MLP neurons of a small language model. Each row is named by its layer, matrix (gate and up: input weights; down: output weights) and neuron, and shows model dimensions 304-399. Each number is 500 + 25 x the weight over its row's rms, rounded and kept within 0 to 999. Numbers have three digits each. A neuron's up and down rows have the sign that makes its largest values positive.
Before each neuron's rows, "fires in" lists the words (lower case) most often at its 100 highest values on Wikipedia text that the model never trained on. A number after a token or word is its count.

fires in: "i" 49, "iftikhar" 7, "we" 4
L7.gate1387:477528468506477473488495490494515526493517478502506530472520532462529496516501446501522501495519493550494530505507512474470435555516495518546526502421526521445482487452504474502484501534458527507564501470514478529492526474509496493479473550488527465496488472492512507486523458463505462484
L7.up1387:478458474490490516530499490534490502487473533481506528491503527487461519527533487502502552499510487488514501526541514511485467509511504535527517507500528522478530511477498494522515519470451505518529537432523501512490491536480516499474527509469485500526495451513518473541530502547495468514
L7.down1387:467506467499468485517501499524522508469514529514521485533513506501498474520543511527476499490495474533510481491521508482478502530485538453533500481533498499405532535503492478495468518546509509540524524469513506519471488498482490505509482537458445465531491481513457501510524515524512464511

fires in: "years" 48, "days" 9, "year" 8, "united" 7, "months" 6
L11.gate721:472515444512535520504510484527467497537475488484525494500526503495539509539477488494432511524498428480496496483496445484480503487463571500509517516499460509484491520510500523528524530492497512479501529534548504499494527481479477479486470528496482473479469455478509512462476495493504507473
L11.up721:519452471522511520482512462512491506489491499475543452506519536497525547545494504485508503500502460473541498527502502473517500502517508504544524515528508484492579510436527475480531494511518492418517543449490487521525467492490512530436530503515545485535457478471521460532495482489498497513
L11.down721:481487490497554518490505489522485504496472506480504474525449567488467521493545509467520501486489517423525504547487508496487501488493495497478522477552499471455465531520532477461505469496507502488560535508511511511526506542461490570492541471533520529485525484525546481515506502490556447499

fires in: "team" 31, "season" 29, "game" 13, "match" 7, "stadium" 5, "series" 4
L7.gate400:499476525508553483505453489538492515497512484513448522536505473503542475512517522530522487503550477532513484487480497547506501483523473485522511485510455452488483487489483462460540503521469523541494495513495497480505516483535479525517501465459469540520510492479536449535473518508497467478
L7.up400:489492482523545490520507494511512501477495499491463513505513512459504502482508472494529504473493522472518482536512470484460480506498517568518485486461533478492527492540506498501489474458539541498535459518529515471508484478461525532509502527493480528498459511513498482481501503512477495503
L7.down400:553499503532489528511513487511490456493475508464513522520549509489552514486493515513557488492563483465498500496494495535507531471461514539474474499530449511492472538453519469510518481463506481506509476523485496481525498491490536478448557475529477501507517466462480498515480483556467481503

fires in: "as" 52, "it" 7, "there" 6, "asher" 4, "what" 4
L16.gate1657:504545554505518504504527479512484483505489498496494497478498517480502527479529447476526474479489488471475480529553517525499536463497475478510509488520528494515484463510506520487503532440506487495478520502479499535478495536511484496497493459529498528505496477527493503514497432509489500505
L16.up1657:502527512487523496507507487472485489513503460498447535535483543511534537491534467531509474499493498499502471484485473520512527460484532507485507497521464524487488465489507502430486530531494482483500517501513491452455497497486513519503507480474563488496511449517541493449474517518553513529
L16.down1657:534467514511470540482519534475482464500521515495461507488536517538471536534538515513500495482506478517488523516506477427525485561499495484481503525463480465467499521496493449484472503528528495574492503504509481494549487491510517491471532531512494482471515525548469514482531522513519491518

fires in: "or" 15, "called" 13, "as" 9, "website" 6, "named" 5, "www" 4
L11.gate1044:468505468529509526494508472492517471479491564480491479538531475455530522533532519493483504494513500529499488516500531538491505483488530492541485557472541537500489510441484516495543488508522503471511522493509516505503497508493471462472498521498478481516520471493469517552540452509477485544
L11.up1044:502496473459458498490507463460525486518486445475516501496493517512530459502479517479506454485514525558545533488511486484542503522478544501550511480484458528491470459484548528559511502530536474544518532485460468493501505546469475515519483457496499485503448532527501526487521549492499487410
L11.down1044:496488469497475484515480534462546446531508498492486479475466558489467494505458475494555498507468479495514488525520470530506466505503541521511528513497512482450506506512536455442530519507438488514485500514513481469510476500512482535497462511494509515507467494584518535487522476499467553485

fires in: "total" 30, "number" 22, "density" 8, "rate" 6
L7.gate306:492500481472513513502476467530501512518468487459515470482479510513482487530515481524472494485455517555530527492487499517511501502539481473456471498474474507523448501547465494467506511483502496512550510451500501473526462477483550541535495513544513507455468499532544516474522474504514495530
L7.up306:499527523494499465534498476495492530503498495491517511438501494509519497542470466500520559506542470534514468518498476518495504538551505489481502497496503523485513527555473482510502485479500536506541485484550487460547465488509525498534478500517521462446523486512486522455500486506497464528
L7.down306:561491491496497515480508469508495485487502516489526477490505510551493492556469488523471495509492498515502437489499501551505505501512537499508455517470481505524494485523484507522499536471509507529499488487522501483521462516506501526552477499511503526481463525507520525473475471483557502490

fires in: "game" 36, "season" 18, "games" 10, "match" 9
L7.gate835:493491510516524532517519522485493487514548527493488441503519497526522474520491487469549465482498537479479475544489453551506471519493476498508453533511460473481478538518472500497495532515521515499498550512504503507501519463499507539523501519432483499538529484496476457518455516482463486529
L7.up835:486505554516512495526492485490503497488519448561481496515484524511544476484445497537506448503493458512463457484514503507460467491482524523444443478467433516470475507518508492497461486527511543502507520502481514476481502511526496496507509552456488481482489506523579416503471490487493462512
L7.down835:500502527504503473508459525496475496538525465461486507484523513499528481482530454503519509500512524487498495517463497563544479564496507511476494486516497450500421528504511488544494486486503497545441466499547513452491522502471548506486467487477529490538525490499505451540440483478435510525

fires in: "season" 29, "championship" 8, "star" 5, "conference" 5, "draft" 4, "series" 4
L7.gate1337:489501485472532479510506517477466513485508429485484487487510501567558488539491484495502486508542564450501501504483460481493545528538483470524516475499475499501522504542482523521497488474560479529514486491482476477430512487549510503559501489491449466484508505529540490526477527536506498462
L7.up1337:526486522475552465504493493487503456486506452524498491530514500523510474558502481517533496441509530484553534467472476516480495529542477480496481539483445481500490513510456436490494505502530504510530496500507471475500510487511489466508501524514482487472479488555515530505505501509444516467
L7.down1337:486520540548489527489477523478481455459501534491506484493482531487497483530530523465468502473492480475495522460478536540489527470487531491485500506516511486528464452505438451509516512480508500507540469538535481493484485475473442477431508471513481519531515471510461498508478492468490515538

fires in: "him" 35, "career" 17, "his" 14, "himself" 10, "season" 9
L7.gate1254:530547485471565473462439525529511496517485484483481537532509490477513447502489463493496474506509497475489524510472484491498515471532477459494469477500458523512507515540537448422473504502531542521518497527539492512516513495484471504515496500464482464498491536486515467505480509482521511506
L7.up1254:502521470484496497518511502494493517502489487482486490479526538527487482498464520497523499533532477497509523529468500508496490524500469509514508474475527522493497486470528493536492505459512488461530514438456491473473490518514434487503488514500502517526495513467548528511548506493503505460
L7.down1254:522526466529488470501507531527517470479490513477524540494529539507488465533538520521469454527526467468473510493481514488524530519498491526543455492501511492505496461463490493447486495507576515532508491484535518491511503481508473517485479446507500520502500491520452494527477517511491509477

fires in: "date" 11, "place" 11, "office" 9, "position" 9, "status" 9, "role" 8
L7.gate1104:449474427479482525528504497513516494498503484536568500509519498485539492457484492530507502492545511485512484499520500550495496493478487520495485495494501497476470509514512513491472487442488553502475449535506533517530478453511529441509502464494491525483520464445496542469522508488496468541
L7.up1104:485477518483499516518474484558483492514550500527550495467542512492534494487509518469512465487508534513517478467509535516518503526487508540520515537490475505519490473495486465486508497477545539500516492526505428534526505451500457462522509476529458495488490494476473538491506494485493471503
L7.down1104:522481405491483501493516477541487484533493528496508477539497528461525508480488496471474478512530489514511453526500475517508491492496518501512502492488497491500468489471495493499487501479501486490491523511526514529457503451458494411493502484513466478520461502467493523496554476485501527519

fires in: "this" 22, "the" 21, "a" 4, "three" 4, "it" 4
L11.gate603:485530555460525476507505461514490510483444545488511505530520491467476483525515487526474495486521517492505504495550440513498508513528441484489503483507507513493474489503546494536482466478538476469509468481515492510475488506512516518509512519494517549505517520485498520509551523506511482529
L11.up603:491461468478485493511538485458519492531490457509510495482478540485458570544477494512563459509496477486515483498520500527502523470556479522476497494512519484532474494541525501503508535468522497458536460503486514500470506516534466498495487424515473508520518514476491532492489493490514483511
L11.down603:501500499462504519501489474458495458478497544528501486504501515498512521467463511469476484490516522487508497506504493536495542458544451514505502539498514543525526515513545513495510482480538564467473478537511527479522467513496496542468519480527482516465491538467506545536500481462532534488

fires in: "as" 35, "was" 11, "were" 6, "is" 6, "be" 5
L16.gate1205:493503528535539535509528547488538491499550517504502495526528496517473446490492456513494510528486494511501519508480533489522444498489493514523488521457536473496501485491502461504506510540525523504441500504515533506455476500479512484497473449476460482507537461488536555503532488536515508540
L16.up1205:515513471551482526539556547473547540527508523551502499518523501512487487444487490495504558548469479488493485430464525499468468521522525438527538504510491489550487506484544467459517527497498512502497503507456520528473483512526502505533513492511535520488433486563482462460512470540490525525
L16.down1205:512531492499488516491505482512528486519496548499511492475497507501460460507480503506502508470508498517533520519464524489543499486535512485509530482465458527477493512498496520483517481549481538467515537518530498521496463519481505458498454522542535480473431490518478457515523525512454491482

fires in: "team" 22, "stadium" 8, "sport" 8, "teams" 7, "qualification" 4, "championships" 4
L7.gate978:481501509490538516515513522539512489517553465519499466538478507502538491516477451511512489495481523545534520502491509514477488549500512560505512467506488456522510505515514492434483503464485520549487488518505497470512463472479519497534523563490507484533526500454480521520492581479475507481
L7.up978:490497505515494454470511507488505487475536486497502483532513446509486497516496461521521495521522463500524479518506497543455517533497472522514486509522509499515521519519514501479443503489494532496511464514516491478484464487521538455536531576491445509548530549517491514526465540541527508514
L7.down978:551491545467529485523502511524504483523491529462487514485514515506542552513504514519485468482469503525494512519505530500525494482483512518524515523515468495543477508506448475507490487524513498514540456485483548475497526504494442469498501510472499480533477504535479483516465465499461513512

fires in: "was" 23, "years" 19, "year" 11, "to" 7, "did" 6
L11.gate440:467496477509527535518497495557498504503489520471463515517487495498532463488476516519455483498502519464479546464512509485506508508463527472489502517472524541503507524511511541504514522494481556466495516486516523477489508473486466535529546500490502463501530492502459514505481477493460509505
L11.up440:509493521465562475508476531487498488521499465474493531437575495508533508497501528490486513451515490501486480543495494516509472492503473535560472495507486472508527501500484516506500531521480474500483476508500551528474494522471461515478498492452504493527504491499465479495523471478529503493
L11.down440:505516487528509504496503534506493478543506495548558476473508527506471486546522481488462484507455447494511511508495461476452530511533460490462500553457550446492488505539505502478482532473499523530543498525490453510478509520512490561526482468462511530489537507547465466507499460494506496523

fires in: "from" 53, "born" 9, "over" 6, "like" 6, "based" 5, "located" 5
L11.gate289:465488498479522510510477483508500506493467479522504509492490538476450519496422498511497510455540516468485484495482456489549538506542535546495528512448558545481480549513526521449495510510505504513448507522501518535500526551497534502510509509510534484515468456456513543498553482481498474503
L11.up289:529506490521531532506519539485511481503500499506538519525498501490474564514515492515502462515498455527487511515514540486535519540521492521529469510541476495475529520434494482475530518548502555483501506495500536438503461501498474568503501503489482516467543509518513557482479490518485491484
L11.down289:504519475515487516529485555487506503534509551520446535455502461479486535530496495514516509500475507525508467521488513515486511514505503511496509531528477452536447532490463499500523519523439498541480456457485508451515467498513472503547529452459468494509477514503511503492507525511496543492

fires in: "career" 16, "a" 14, "and" 14, "season" 6, "years" 6, "year" 5
L11.gate1482:482581493503496545477545480548497520506467509513505503473551485450480492509532515511520478511486491543491519504497489518478513514492511525475514474469468486471498504521512551529517513538535522471524499492497475495470512483471471494505486493491500501508497482469517490495525496504547508515
L11.up1482:498503477507499502469524488488527526510531502516539514481477499483479509533523474495528503503519478531482486482491481500543495510498493503542481522502486497490499532476465493504496491517520493497526496529457425506491506492501501510503502499527471452509484481549500472487511507515480501470
L11.down1482:513493486503526518479536515570523524502532504492516494521509516438504493504495478493530511517500460516505488517443477456502512495505418510504500516497508479500520529529496450472540479486515521459503474499532498517522512499480485536523499551502551540472530523505556549491508507492501506518

fires in: "him" 38, "them" 31, "it" 10, "himself" 4
L7.gate597:467517471506547482482498505445485515502548472525479535486460503509532486511470480487532520516483506489459530519478469431472533463492489515499489465507516478527504492508506487534491526464519486469508512533504475526505499513488519513487494494484501502482479509489517493474514490502539503490
L7.up597:488511513531515490467520495502489482500509477521506510496527526482473450518530541527474474495528500466510536469443503478525498508468526499483504515492462478477484476507518485496519457492505530485494536512523506492527540483502464549463475492476517527503527480480496533525511503483495491506
L7.down597:504476503496508456516509456489556539506506481472522533483505523520502490497468520484454480524514462465484500506523492507501503502476500482518467550483528469490502475514495539540458502504547512500514506495538416530490500468527496504531496486482534492541552490559531539516488476505485500516

fires in: "she" 36, "he" 24, "we" 4
L11.gate197:455488447474498495505520465471532503477458487533507459466473483522483510526467467552525497527507502495479528508506477467517527513501501538521480493488523555480515485498553483496564467507507504474482498458536503496459470514490519506486488534503517515498517477486558549525512522465501476512
L11.up197:519482505499513490529507505517540512493530472521462522509491473533463499531510527589515494498462498503467490526522516517500515469431515457486488474475546514459498472511523469511535509521498496526493521503519481536485491489473502500498488531500522540527485503488536478508479505505523512490
L11.down197:479529526532484468533536466538506525506500521516519473505483499509468493531489503544491507485464501486473462498521487504508484527467521494490523486510501481444501496504471491495499513521474502518480495507516488522493548503496496478530501463526451463481519491509507471464477528514528487492

fires in: "the" 36, "of" 21, "to" 15, "during" 4
L16.gate615:519466510489541516498478495498494507564472488521500498566528472512532508519487543531486498511489490477465544485505481463492459521485452535532494479479450475502497517459513523534503457572489508525516508471563474476512471501494514526515489507503493475513493480495505460519498486486500526509
L16.up615:550519526474479500496492484518508539511489474552515493520491479495508484476484496503505464513463528523498514533526496497486497539464456528522447511506478500542441488478521507530476487523537510533487491489501483486502497488541500510511528517521556508524498503456495451504465505515505530484
L16.down615:486508477456500462504489496538503492496508497523533519488472475507540473494509488512535491499506554525485475508462498480455511509468493464514548509522429529485482539518498516515453488520515454514498499511477511544485523503514553491520480513487516481447506476500458528497512515527562514487

fires in: "from" 27, "by" 18, "between" 11, "at" 7
L11.gate620:524498519500521478529468514479530497505495490495456518487507499493543471449478500520481506508469545463498495503491543514481436496481502483487506484478498513493492517500583499478480525504499538540514498506527464455483490526529486501522490486523522460536497506507519458493516470514489530478
L11.up620:470486447516506539477479483526507562501516486480487513483504482498485513501453505477503507496509491464509495470496521462474511521508488484519471493499487504474509528471481508467453555465520465483489497526493469507531460477510510492518541493453516490511500547493471470490505491528459487512
L11.down620:434509485457514486490532516444503494480515499484496505522503498574507532488494511489510455515517476459512527484538544528521535467497495477526532493529483529471499526541482518503482468500491515495501507546507531488516532520467487475496520496478469508506479518526540508509514535550554475526

fires in: "between" 37, "both" 36, "as" 16, "consists" 5
L7.gate932:477497484497511482482502530489551518506503495494484484517514465479534483501491500508452473491492506494535542484522478496474462485549541498497495478507526536518527533430471505458486519529458457500501504526465499510505476522491515493468504513505485458501442511494508526482513509487482502468
L7.up932:526503536513505499537490502484559522506482507517525489516494533520511530477500570483493490489500510459501503540517531503487511503508514492520479503483470445482538493503487521491470519526513460478477510502483496496510524581480507485438469474511494517501502525495508467502496493546466483530
L7.down932:526523504501511494503473493470518504524477529533487459462471501518492524454565509527488498505459465489494513545477488469545506526498553527478486520489486516526504521478531528469493570516500482480441545501513514519481521499522491440504452461538517553534471496503515446488547551501499457506

fires in: "and" 25, "what" 12, "as" 10, "or" 8, "who" 8
L11.gate1225:504505534493497504474484486477506539486477470492525488511536501468489527456540504492456497503500498508489451551484537550503511475519558486526526512504484512495526455498562487507531517469528500450483485460527535555476507541510488507476505497528506552506520490493479459527536483488503509510
L11.up1225:511509484498517456473488509492497499546503500478498534486502484523524478480519549488493456493510480487498498486508460511499511475489495540535526518501486535511458489525493567490554493457517495489493484481507501507486474503500522486488514506486445495536507484503481484506485492498464505517
L11.down1225:513461542491493508538497465498505487508465527493492489510459507495508470498446472497502502486499475461527519498456455504495509504529543531473515513502507464479520505528505482483478487458557504540522522475507494489499481458525492515479478510466515483496481497483495426498538543444503494482

fires in: "based" 18, "place" 15, "live" 12, "office" 8, "held" 7, "lived" 6
L7.gate852:474514499468496516501494530484509514530505490505534515535498477503518514498506518499526496530516498521450456500554517508498451479462469496502483497492504536461462502493523521475529490477471507511458494484464486493540503475492518505534495504490506552494490486504472507493499530508524494492
L7.up852:508494464473517510507482499553509542490502548572494563478548474493449475513510545497491555483517506513494473478523466451524493519503498495506500483516519468525481495498495512507484536497527490486479467550483549483556468472520515478523482477487493507470581514512444486473503533461500495470
L7.down852:470490517486536525493493495513494465492508462502511477538517523547483497491535502485517470489503469534496469483528471464471455512505535464520464505537473521479523542497494490500503496515480514487467523500450459550507484553499484471495529476500449478451490481487458511478495487478478480492

fires in: "they" 36, "we" 22, "i" 21
L7.gate345:498452486501521472501510445461545501469492478506498513509466493526508529495515479536488509500474478512502492515502450480510482521467510493525494482485529552500465522467512462484530544495509505498553500460514484502489469541486521474524517534503501474486476505549540454494519491547474500517
L7.up345:529491473568520506497513520545570533512459499475431501499501507491558509502489494516483512501495487582518516519522506490441473504487483479518495487514535511444513537478520504464485476504523526490507524511555496491496510523465470474520476543537491525487519521512513512483502501490536518552
L7.down345:527509499502487430508511496520495478489534472487524493483495530504502512524550494512479505471469480511548472503509486462477495520478529465497529461533510503463488489503518533500464499509520504481524521518541461494459515523506469503581488507488507509510534490511488488485532512462477489510

fires in: "she" 55, "they" 5
L7.gate1157:450476532486519510547520489482507519517493513496479475509494514453456536478503452502489494498493553517530480503512491487512482508500527473493499573538498511487499537503512473499523497489504527519477514461486495517476479492527461522452513485536510481567519525476498500481522491511474488529
L7.up1157:459500526502514532530553512496542497455512502511468515507459521449471557496485473539482467527455489555511520542522528476552484466452486499521451535472515525509495489486475493532521514530483524504506496504470471512484483511491478484467500525515486482511466473498489474479486456520499483507
L7.down1157:514507479485543459542529473475521535504473453496450501450488497505470483530531488508531484455516498489529462465535502491529523467499494480488492477507502496468499513510486442513531435486490518510492501510490456491510479542505476555539544510453469491473486527470477489478499498505511490520

fires in: "they" 37, "them" 33, "him" 25, "men" 5
L7.gate664:474478484472508486504517474473500501487522485516494521449492495477488517499518432543490510491489501519526484483512496506565475505487489485484484528469506462493460542502488512496489522486525529499459507517511440497480524509461519483484494531467545508477508502481510533476535503494486516546
L7.up664:514499508491536519508489504493536577517472483527491528515468470504470517545546532503500522474528513467484535491484511474549502489495467464482473505524472473497519489555494522490470505529483498533442533495531499468496509526475468463519505529476558535465512462482513485552503465478523528480
L7.down664:512539455487500517507494474515554502475504503456500505535488558512479475471538535501503476534467450501501506557476534511493507517464524478530501510507452509508501444498475516491483547497514530472480485480561474506471504501468482517488487518460532511501514462491493458521493534487530534512

fires in: "i" 31, "we" 23, "iftikhar" 7, "t" 5, "could" 5
L7.gate1409:487493463496509482521502509487524504483454519502446532509475458483494512505467470530484521478504508528517503506514506483493474475511528519526512463486517517518475523512509496506522497532483532539540506474532483493523491496479513478525506553530521488509470512526519523498558501532530507525
L7.up1409:518494510514511446496506525486509486490507462489502494504515527454498490528483464494530534503511509496524464490539504492499527509460522472514485505490526483496535513455537498526522481484510501497482459455516497499479456530491497531488486496548501524539518459519520449508461510521528517547
L7.down1409:483465471517500458472489467543494487494515483510516441507509527510446516519534519492491494481513473493527481529516504474458548487515484501490546476507507531461535459495516516480493503554521523514514461528475489499493476496525470521530472532475523492485519541533503530469482501530494475494

fires in: "war" 36, "battle" 25, "fight" 10, "death" 7, "warped" 5
L7.gate843:494498501534557541496510579483490493538508473532501472502470489483573519504480455514508529521498491488501487519496469494449516464518511486470516512483564455498538440515473497480499461505533525488515505508543519498545510506495490454499481545476460481498483494528466475484468495472504501480
L7.up843:502475479509506514500460521460483482520526514485496504508490521476531503491490494511493520531470467503513488488480511492505510486479547489458476532476524510505515439496457491497519502521572503536496480521532528507481481500474473489503483501470486529538498466522502462480446493473477507495
L7.down843:532482468506501508494536482485522458492524507431471545495475486503494533492515483470536474504476510503519451490538516484490526454520485507509465459486519484519464479516446497506485466490528518482499502479529490495492498493491526513479505506503473466491559485522470500534510463471510466517

fires in: "he" 81, "she" 13
L7.gate1187:489486458513482488491497464497497526459499466517522542491508507513486493514523504511508449502493496511510490494499533471518470497500494513511486477486516545485509532508522470519524535494460503522491497467496441516420535535496487513467500512477510541531501515509512470501503490534498506573
L7.up1187:507485480487521495525498488493495462512494500498496494500476484504485463507507524512480473510476451541500444495499499485512523454521512494491502506486507543492468496505488473429496525509465505518472496450535494520502505474510544483511523517499511539483498531514468519473518511496568497497
L7.down1187:523482495541496458518479453496550523519452514473533491483511471488458484482496470527461522523496521506486477561492529469466535507520515487484467538534475509484498504504505520493498504511535513537468502519502499503528504521503473550522486502463474487466503469487518503508421531524514500530

fires in: "it" 75, "this" 10, "same" 8
L7.gate150:497537541454495498501481495505509506499481531510516524487509473481495432506471549485468496450503488515490495504518503519507519455506479494457493520537504552500525514520559495462510472491484446478476462540473461522505489541528529477475518473512490469493482478522502527489537494474478499494
L7.up150:497486479518547446510488499488517475484499500498477544495536496513511499507522559511506470494518497524495518489519504513495507465451468496461503513509479533485499513524510499510500488504483483492528547468476466488549519492516526420492487499537479502470477472494488525464471480502456500518
L7.down150:502486503540544523518500501490511479488501514485485528473506479510542484503501555466502468476494500439497518514506530523510541461512503492476503491525540506528542511512507480537491449496467488526485486509527476523500477549505544541510480487484486502491486512513513522526520482499506476477

fires in: "place" 22, "located" 18, "based" 12, "up" 4
L7.gate1006:496504473556486508449489540482509523500491524476466481509535564522507450480509496508526485493470475504519513505502471495499502514504502496496501497518493490484490481517520468482474462524489458492491520498501500510516494505495496533496504500452535530486504530503447473482555482495473517467
L7.up1006:490504473474487513515463493494518509456517480473513490510512504467489523505504492483524477547516497474485523488538514503468490454499473535491472502501511548485539522480527498504465517471469518489528500472500515479523502513490510529483490518527496506538461493506458506497459499519485500484
L7.down1006:492493432514492521545505493480497491532504450516536530472490463504527466483508512498480470477444490491524505500565502512483507510484501493490489480492475529524530512509479490538495473495482512509505486528489483462462504544464506529496473487474503557488523497502484468503524475504558495488

fires in: "season" 40, "career" 27, "year" 8, "day" 5, "month" 4
L7.gate699:491521525503545523492483473540480490525488483495459542471484477514564467511529498550490507483500526544469485486498493507493484482536459484496527454519485474500466512540506525458505495542522532497541518480551461495522507508517473471520517503489481498488515523535506504537487442523547516475
L7.up699:508569502567474509492500475487475510492502457508508494495449501490509475497496521550524508508493475541538543478479496516471503466484537542537459508499481460483487493484541506521507513475482534517502523474487488558468520510498465539505523577513491534527496504512481534501514486527565543479
L7.down699:528471494511521482514520461536488536471498512483501502513494546493532465502504470485534505497499444476477478487492471521500496481509519452482475498495526450489501482509499490529523501479492530511538499532498484517464482515475513528482471519527484521506484452469477528518478474483509481470

fires in: "land" 14, "high" 11, "ground" 10, "power" 10, "home" 9, "capacity" 5
L7.gate1606:501512507451483540532468519512498493509486461510501499506489456472502488495498508477512496479499454516486507482542499506502496536461473491473490504507524528480481481503502513472531522524500460498491537504541539460513480546494488459540467413536546513509504501490530506498476493496524519484
L7.up1606:520494496489475510493466488505526535508515454486529499497470489467492533485469459523499459481497520489457521483510491563561488501467482522490462493471461535455484496493521430489517563491496520501527498478513496512469526516491529518541492521540432521535480456471467472467462492494466497534
L7.down1606:525489517482490484515524507530552488512499474544521534471485468545514500519476504483500524463486461494501520515545471517504541485462478535462483511510490480535452459499500526455508503479539493525501487486519531482453512502462515505471541501491503553509473509446544491457512510478504483493

fires in: "s" 21, "career" 19, "year" 6, "professional" 6, "total" 4
L7.gate1685:472542518476538487558463477469483491468500442453484518533513425521503453512519482527467479480499504481487488510507501496525514470509520521494526472536477558525525499473542487500490513483512512485535505458484445509528517498502478506493506494519494457500504525501501483477513529461524513487
L7.up1685:491496543493527496516481503511489510510511467486521575520481484545501482534521514496531503516503495495524528503491538507518492460477497532495483482511498503458527498501518500544470474467474498546489520493495439466491527468488506546491535517497523538489506531476482486510498585512520519476
L7.down1685:480480524454525494516500451536461561495535479521496501487497442451522471511499461496449543490509526498521490514509509530507496491497492491505514469474487478499500510496462484477487514494542543544483475484473504493484485470510549516494508518524500491513507521481501457473514524538537512464

fires in: "time" 27, "be" 13, "been" 10, "was" 9, "date" 6
L11.gate1211:492554531511478518512506533446518534512554516519481519511514497478523498479481546478500489520475474534507486557499527512484524483468549516485463514500499456492510488524480469483497504495531450492503498496503528488502470503473497479501451516548505477520535503519484485487542469475474494542
L11.up1211:512508488519534538479513558538493487521478568527533494488507469515493483520496537469484543532505481546503504498479512485513487468509515499515526458490499508501491493486467494491495524525483507518481493523517515534564487458465438534514471503486546481482502537557470493491522497518479496512
L11.down1211:492505488510502464479452513539478485499490488511546499503491466522444484469494504505487508511512529498490512434494512492518493548495479464528488481508479518486467513505489485483526509513498504470488452526516534507540501494506503460522549477471515479502514514539471528490553483463524514526

fires in: "born" 23, "from" 23, "on" 5, "life" 5
L11.gate812:496476472514506525477448495520480540535458477492490504468548525510490495498455535554506493470512487479512522444469465469469488496514521558498506491495539472443518497526535531517551513547503463531503502501525513489472511508495492498545509504502518494536464469464463541520490525528511516512
L11.up812:462501578511512539520477515537496509508494481508472512486534466461489492503508495512502531478502487489506480531498511476524474488506546519505513456536505488516545547477488514498488486487480556514509520505508477494526509508509491511475502506503465533502501539507473512501530519513545488429
L11.down812:480509490488499559487497495537519519487532459484486499480500562473499519493529486505451484489508493471488501521484502501508466504531567511466497511491515500510457499549508501489485486517493524491510477491519476452470462457516462484516478498491468516524443483494518532458524492491509523477

fires in: "both" 36, "seats" 12, "production" 5, "discography" 4, "between" 4
L7.gate1416:485492476483531483484488477511477474534494491516467501467500486519536493499477507551505495478502488464540549486497464501478538497507465521492490436522495448496529530546504519470505531523483485496497520511510469444483476502499474523541505493502465483486499495507492437535478554538507509502
L7.up1416:492470543484517478515504504410543479484494477508468509519492512505487501498502518497524528503463518530499528519479496496492528468467514521491475518497492485498478500514473533486438501491454513502487500542507512492520498514471524510537517500522495530492509507462534520505444546530480502499
L7.down1416:501523505525531488492473505480533497510489533494492473518431485538489507504489513496460506501474504484490469509521475493490498459513566506497523489496520521503460475480503480474458519507510497503525590510510526484496513502502500537488475531532494510513508520508468491515487551526531489523

fires in: "of" 25, "about" 12, "only" 10, "just" 9, "around" 7, "at" 7
L16.gate596:508489502468522508455520531518478530542484518465484439551494506488522508559499533533453534503492533460465476457502502480504553528505499460506509495495449464490523458479516523555497512495534460511503501494490526539553492498517505484508479486526503510503503500527543462521500513551481493487
L16.up596:513519517505505492495536498519514582488463492456493528448553506459487477537505501502476537494482516508497466477508534514474502486524491481501503515521497554478477480435529516545467502495481452516490511482508494461486502505478464484508476537435476506520506534511491472458502513530498514485
L16.down596:563459492503471491531535513488517470507509491546519494526549513490526479471534495500506483485438480518496505525482559539530492485478509478523471555500526500489493466512505557478482465501459486467488461487499513515481525497462521536486500523513487509514531483504494583510473549463498471512

fires in: "total" 48, "number" 23, "average" 4
L7.gate997:516479523462551476510462504514526523514515521468463520471503444512487486514487479507516525467463515498535542498504498532481490520524464513488522481493515496520502506491507487543452478520517516461557492487549480515520481485511529511477477529504500491493514506501527497510568530524487505448
L7.up997:525489533532539525516518501536502485481497509541527490481530490516547482523455466542468488485483484477541550496440476498492531485531504495475489528510470493510506532537472464494494503533489479489523469471490523494523518475459497534488509497513519464490486512515511503435471485555485486511
L7.down997:535489504520528517462511486524514496514492545488531483511521537506479492499482491534485474466482499495516510480526459579515528470492508476484493506477501465547486523520509539503523492459516464495512506535502485494487481460525481501481457483523480535487491504520543512448521510521551473504

fires in: "in" 30, "at" 17, "by" 12, "of" 11, "to" 6
L11.gate185:521420494529490490489466510480548517505505536523553522510495451507515480496519539524516565506462488512495517516505483457508496496488494466454493474506483495536512494494520518542498512526475454534488533538519498526537498489470539437498483481518484507505508487554505506528476487513506533506
L11.up185:507448516518494509518459500516500486518489546473514499517537552485460511508478490459462486503465498485486496528491529470505470540509467507528493481510487501481482495434495509480498517461515494553497540493484461445553491519482485516507513493483472482517491509476505468486519478518461491465
L11.down185:471519457439505464485508500507452464475484482511508500564441497479543476517486547474481539518500484513478460464456449482530502490474570489516498522504536540521528478519478505501480456473482510511479520527489518546499533455497510523528492503509493563489508479511486538525501535495571504523